Weights of a small GPT-style language model, trained from scratch on English Wikipedia.
Architecture: LayerNorm before each block, learned positions, no biases in attention or MLP.
MLP neurons of a small language model. Each row is named by its layer, matrix (up: input weights) and neuron, and shows model dimensions 208-335. Each number is 500 + 25 x the weight over its row's rms, rounded and kept within 0 to 999. Numbers have three digits each.
Before each neuron's rows, "fires after" lists the tokens most often just before its 100 highest values on Wikipedia text that the model never trained on.

fires after: " |", " ", ";"
L2.up1345:486471484501475476508519489526483531488528492465498527495467469476508484558519488531493531512503512504458512536522519483492540536472485482502518468501494553521440520502525502479530474477477470511438513508490522476508492483475473529497490474506466497526506484475453507511456514527494458471516484455494438458509464568504532523493509503516505487522503471557520512492501510500520485529531

fires after: " |\n", "|", "-", " |"
L2.up1508:540503566515473497531471519496510498506507511515480483514488484428484478463488515528521521508449510519479486537485485525475453509464492506489511516510514495511502496551493488511519473515498485531441485527469530501505507458531489491499518530521484530481449539554516478488497501493526461503493511506502476494489497534490510522470493508488473516511498527489492479467502532474492498506507

fires after: ".", " Der", "5", "6"
L2.up151:538472465521484543479520491511504500488517468508501517504493484528513471479472541517496502525462490502463515516519486499490496547495489535466518520464492526542493487498531513511531498530494524512493491486498509464494507533547514543481542491491479531514524549488487483594546516518527479520520523521457526478505491470480526488481461494487507503514526514487527494486513520497522508498461

fires after: "-", ":", " https", "):", " ("
L2.up733:481473534512503588557476503469515525517517510458503444473527510520518486553528503542505518522538447501530508515492512476478524460492537512554470470520495499478499497509479502530497531519508498476521505547539519511504486496522531456453521514497523492481521461493484476512519501523525497489513516511492541447520496562511489502453480506506457499478505497467547516497517469511528480486463

fires after: "1", "2", "5", "4", "3", "6"
L2.up1636:508495458553467470530498470484504476469519510543515472545492547477510536496509505522478492525510492483540505510458540466486517492490487504438545507486494525527454505494534490518510503496483465532517489498488486537483472481510490504503533526466440477470505482470506520469525473521525481484505497539484511472504448500514477508504468524490480508515497489533508513491511462537459477527503

fires after: " |", " ", "-"
L2.up1527:497531456581515471492498487487462529485542515482527496500459473493487531479519469500557513478494482511494486477490485471476496457448540506502481491450495474453465516517499516496487529477548491524484520533499486505535504516506486500490455528529438538526481505526532489504502507492516502463497510503505509437503510499490517488463480518528516458487489484473509511507508528476535489491490

fires after: " the", " |", "10"
L2.up2199:493510549479543504527483529520480478482529490483510513479460499510502530498513479468450497493565486490518539477495562529494521500485504501489522476488541523508546509480510531506482529476484446523467516494477518511532507538479511500521495492599488527512489499491508464474549500506528508488497516502528481464532526511523523467518483470544494485531481510496532531496447473481481475510507

fires after: "20", "–", "19", " Women", " U"
L2.up2546:518485525524514481518461484480529523496542545537508513482476490492484495527462480497501529474445530509496502515519498503522514467467481480527526502489507522485488509535450551442510523488521504535497506499535555482502471448496445503518514557508478502479502504475499478478506483498485490472529479502479493452524519474526510508458501494490492497466480494484494497502493488489524532505496

fires after: ",", " was", "\"", "ic", "),", ")"
L2.up2328:475513499473485515504516509516493491485482525512547512544513515522551519503503508479491526546466470499499503484527510515521499528479466500440473493530500513518457560500543506504515514514448518493481513508510496487477503513498541474516440526492503494494511511523473457490472509488496524506504523467452472484520553468503478497458475524467548511483471493497552487462442540565552500486486

fires after: " to", " was", " be", " as"
L2.up887:479486498517518511504471477478505486517522522484527502488524486467463491502528457534458473531526523531476510498512498509498547492543533541460473545545467476556501537501471534485455460484500482498505486510534557488519472483529533470464492476534479484507548513485489486507534471468477495530529452511509485495500503475480482489489508520470513529540523474461501514488516516506496492500538

fires after: " |\n", " |", " No"
L2.up134:469497489478472495521537516483526459498510491488521495516496472493535533515515473509497562508545502477515508505556505526503458508476466471532528497518485494524490511469486511481492494535509503497532457503502498501517498471502452490505536504499504535512551474512488464517477511509517459496507516495506507484538501507504533453491476506503488464508488481491468508495500548468504480506521

fires after: " |", " a", ":", " in", ";", " by"
L2.up2087:541497454514501510474497494488546488476488539498526497514524474491472483522530507468503494518514518522460477467474522472504489528499472466512503501455542538472535454514509545485475491521486481463515520474473540463495487472472444503468480448494504522546525496484493531498470489504489461465473522495451520550478489529465517498463511487528485449506494492526470499458443498547511523505483

fires after: ".", ".\n\n"
L2.up2433:486483542513510534512500471507532508500520435422541515494492516476513477539487500527462486485480549478506489522469482505463527507504484485516500468471500520497527482510497486451470494450516474543517470500516518524482506483520491493507510478479486480530516501490500486511527525477463549489466461471504466515517514498498532510573497497519518498507498465475487465494470453490528468508534

fires after: " ", " was", " |", " is"
L2.up2551:535500478500530506498486526550484512515450490479479498492542523448490501543524496489519503492494496474505510514520504478512552500498509551505475511492500447510466478487511481515496519469482533481527497489502503502511518522483522484483513460460494497517457505507515507495525469459508497485486473491493486480494441549516517515449478486501543512450508530518525546515488471521507473502494

fires after: " (", " is", ",", "\\", " as"
L2.up541:508539507488461465490496464488547510529521483529480460484480479503531489457540485536496493514503490527491489454536503510467485455502473500491511521514543541499444504509482550465497473499551497498499477494499517493482534522489491492474505561515495461522500511495515477508497524531467468493467495460518516486473511537528457508485489493509513523510494526487540513481499498499500482523480

fires after: ".", ");", ";", "°W", ")", "°E"
L2.up297:536462524476500483516493483507472492517487471496530487494527500484516532510554516495488504517461500502507483543515508472502502493495476555471508532523524464492484493485482529494510488493579465509465511496501533506471511500496505513491480495503511537478500477531463459500506486499520517543498538445487488505518497534556518464535508510507514513466464501495506495494493506522480501511497

fires after: " ", " |"
L2.up2162:488479506508487458492531486530474545534498535452491512512523501495496458536495538486506488493519510455478539503492503493477547500467473533467457486519509496475470465523492521522536514460482480482516478477511486500494457489519512493469507477502547519488465491514485501490511477489513476531459542515494444413494494486501521503493481450533524514497529497492501520531498500503468472483479

fires after: " |", "-", "|", " ("
L2.up657:523524535492524480533487544492521541505467514553507456497476511500488503486462533486487499510473453521493477511512519470514492500476526484542512491504519483516551504554490474499505474529492517478491502479543455500497489522489471472476473486527552475499523500490496467494532470481539500484539500481549526538503507464483475509512528523531442509479510523508499534494510471457480499505467

fires after: " |", " Singles", " was"
L2.up695:496510470458472427488507558510484522509494480495508475521501525522488492485496472457526485489506453528487454462520516512511512531478525521479508525526489530527439499484539475527522488470462518479515458481497506547517530478494510478501493444516534500501487499475497497517504463474489490478517508514502490526503483442443471518475531522505549498518485506464508569489482535481533514519486

fires after: " |", " |\n", " ", " is"
L2.up1216:495477470470500488486456505500515524516496479520501480502514530535510508486521509477518491492531525533495531509507478462502478494476485517456492505495485473564509460524511540471480490455499507481485535518526480510455507497551498505446477484489524518532524489504529517515496500491485526517562508530551509499514486486505478458476538544507507463536545489484456491533537505511494467526468

fires after: " D", " (", " d", " ", " R", "-L"
L2.up698:504466487492478452478529497469476493519495496503501494500523508503535523480478459485523519455484477462481534472473532508491516471546481477500514453489496476486470477471519558501513500491502559511498506517511539519507485508496505534514466468516471488492539478506437488483508470553464526450479498519532512470496484518519478488490481506517479493470486505492498491499495484463460478503502

fires after: " was", ")", " had", " were", "″W"
L2.up1891:458544520492517515521502462502491514514500541483508466511558514472503536472531528477510532528478519529509463513536496491497499540529512451468506509475516510529517493500519491519498435505494481535476470509493507496490528489512509469484449529528501515475508525516505492465489495499524476479464468529509496499465509503501499470496478557477487483480491487483466485483459514500528516485504

fires after: " ", " |"
L2.up228:491520449518517492502522481512498505517507526515513491450482478482495487531514478495509549467506509495495504486490520473526475517510502508486503497538493491520505511443493491441510500522515528517461525473438518505458514485506487520535499500511503521559484524500484477484478501490508537503550498488514538475505478509487512508496466482507487461475553497507470490504520508512464524527479

fires after: " (", " \"", ".", ","
L2.up1446:472538499456548502491512485552496506459519488513485476490504528478522497469523508505494484541516512490492486481513511496493520472438510514552533475476520446542463515529562517493491508526483520491485553488466493506483496490546509470462489501438505508445488485479510522463502496471460533495421502488502478505450505497507498508523474492459487473460442477506529489455494453531501497545473

fires after: " ", " |", " a"
L2.up413:479509506509519501515462519556528509525452472499521432484516513541460448544491461516495494464468500508543471497493513505549488513481480500510541494494536514481479524490514508443496502494515550488468472525501517524470501484470462491509504486484538522505482489507468538481511481523503494518486473526526463447496423518544503507485494511485480526483588482499537474475523484502472507561510

fires after: " was", " be", " |", " were", " is"
L2.up1457:517518488505507534494510527533481496514493503548509482520481481451486474507497494454546519484505463491506478490520499486493511486511487564499526464481541515514518519484526505518488502523457482474497480462511549511485534452512541461463467490489494493492542484502494458527514479516482515484413493540546516508503531478508514505503513449460519469476500503549485478483524526484492508528535

fires after: " |", " |\n", "|", "\n", " United", ")\n"
L2.up2014:480517518564498480470467495500518556542505525497518468492512479481509476519515532512531498511492538506468493494489482496478519494487509421511475482468527503475500500525460496528528506464529491510543497524516505513513475483493488514467522509491518526454486499508477460531515520513501517474501480481508493460496541496523507501467451472504520481503513500505491501547499514514491455450495

fires after: "\n", " —\n", " Apps", " (", " Goals", ".\n\n"
L2.up834:504503499514501507545467477549462480509518495533504470508487485498482488489511494531487524516480487485481511495482450489463520495531491492450513532493502512549506505451479517486449508486504485520492510507509542471501477451465518481503499498477471495502507494509465495478496543515469520435520495521492507463483512508515533480494479491520501460519520499491473525459466552504481499532497

fires after: ".", ";", ",", " –"
L2.up471:485472480481514533473549528496529515480496526492538439520535524545533498504535510498537501524510512534526477486546476456498508547529503515495543457490512504551483488430464508490524488505499514525499508510499500501538540485453515456460473455519497516544473483506462484519510504481539514456498515495495519482485481464507480500516470552450510495486489478459488529508479477502508492547519

fires after: "20", "19", "\n"
L2.up621:500500509550527526461517536453508496486485495512516503459532501507496516451471486517495470478495476507486485489527424515499521501501506515501489493529523508479518517463470456578508477540472503517457489487521538499480514476503480486525475498503514507511479518534525490474524528458494481490547510493540497444483520483488499470458499493502502498511477483477514499472510484454490519493534

fires after: " (", " \"", " c", " cat"
L2.up1750:482516510487471490492481491496484500465500477535512477558510534495503511497507498544469517495499475499458528495509523510488513463481470464489485496539506486479455477544524461455493522499509498507522572527464555477441503443538504510495490486489494514468467466499503485500488470508474498475505489542526483503498495461513448505468486488473474531489494422499536527500524508541474449475537

fires after: ".", ",", ".\n\n", ";"
L2.up319:480486495452487520517511468548497498539439504453517495507498545481522480503514421487522521500497510488467505490512539538520493486495488474514495507496476524489432495485493486494488468468509513495532489512504452504461485471502472551442478445476484502548485460475464529527514511524512518452471481487455510479471499483515493542476485493501547511488485512500506503458448514464469503489503

fires after: " |\n", "-", ":", " Time", "\n"
L2.up89:487516495532518514514514522520506503500494486533522466481473502448515486518493529447535468513506492465502523491489524463514506504495529497482522483476544493521496493517474473508503540516528525505492500522475515479480538457513459506503500546469546524484496468510510477505490477459532486523504506525527492488511536507521497516506482490485511525533483538472509468517458536507461505503492

fires after: " was", " been", " is", " be", " were", " are"
L2.up927:502502470525469475509473478483507525500517461505510509511545506444505493505474481495522523512502509481480477472550501474463522437480488530438540463518476505492475520487493480486488494511523509498490523502488526511499487534500505576494495511525521509498557485541536449490504483434532491489481454525537515491514521529513516496506537463476535531497518492517521536503509484492477512501487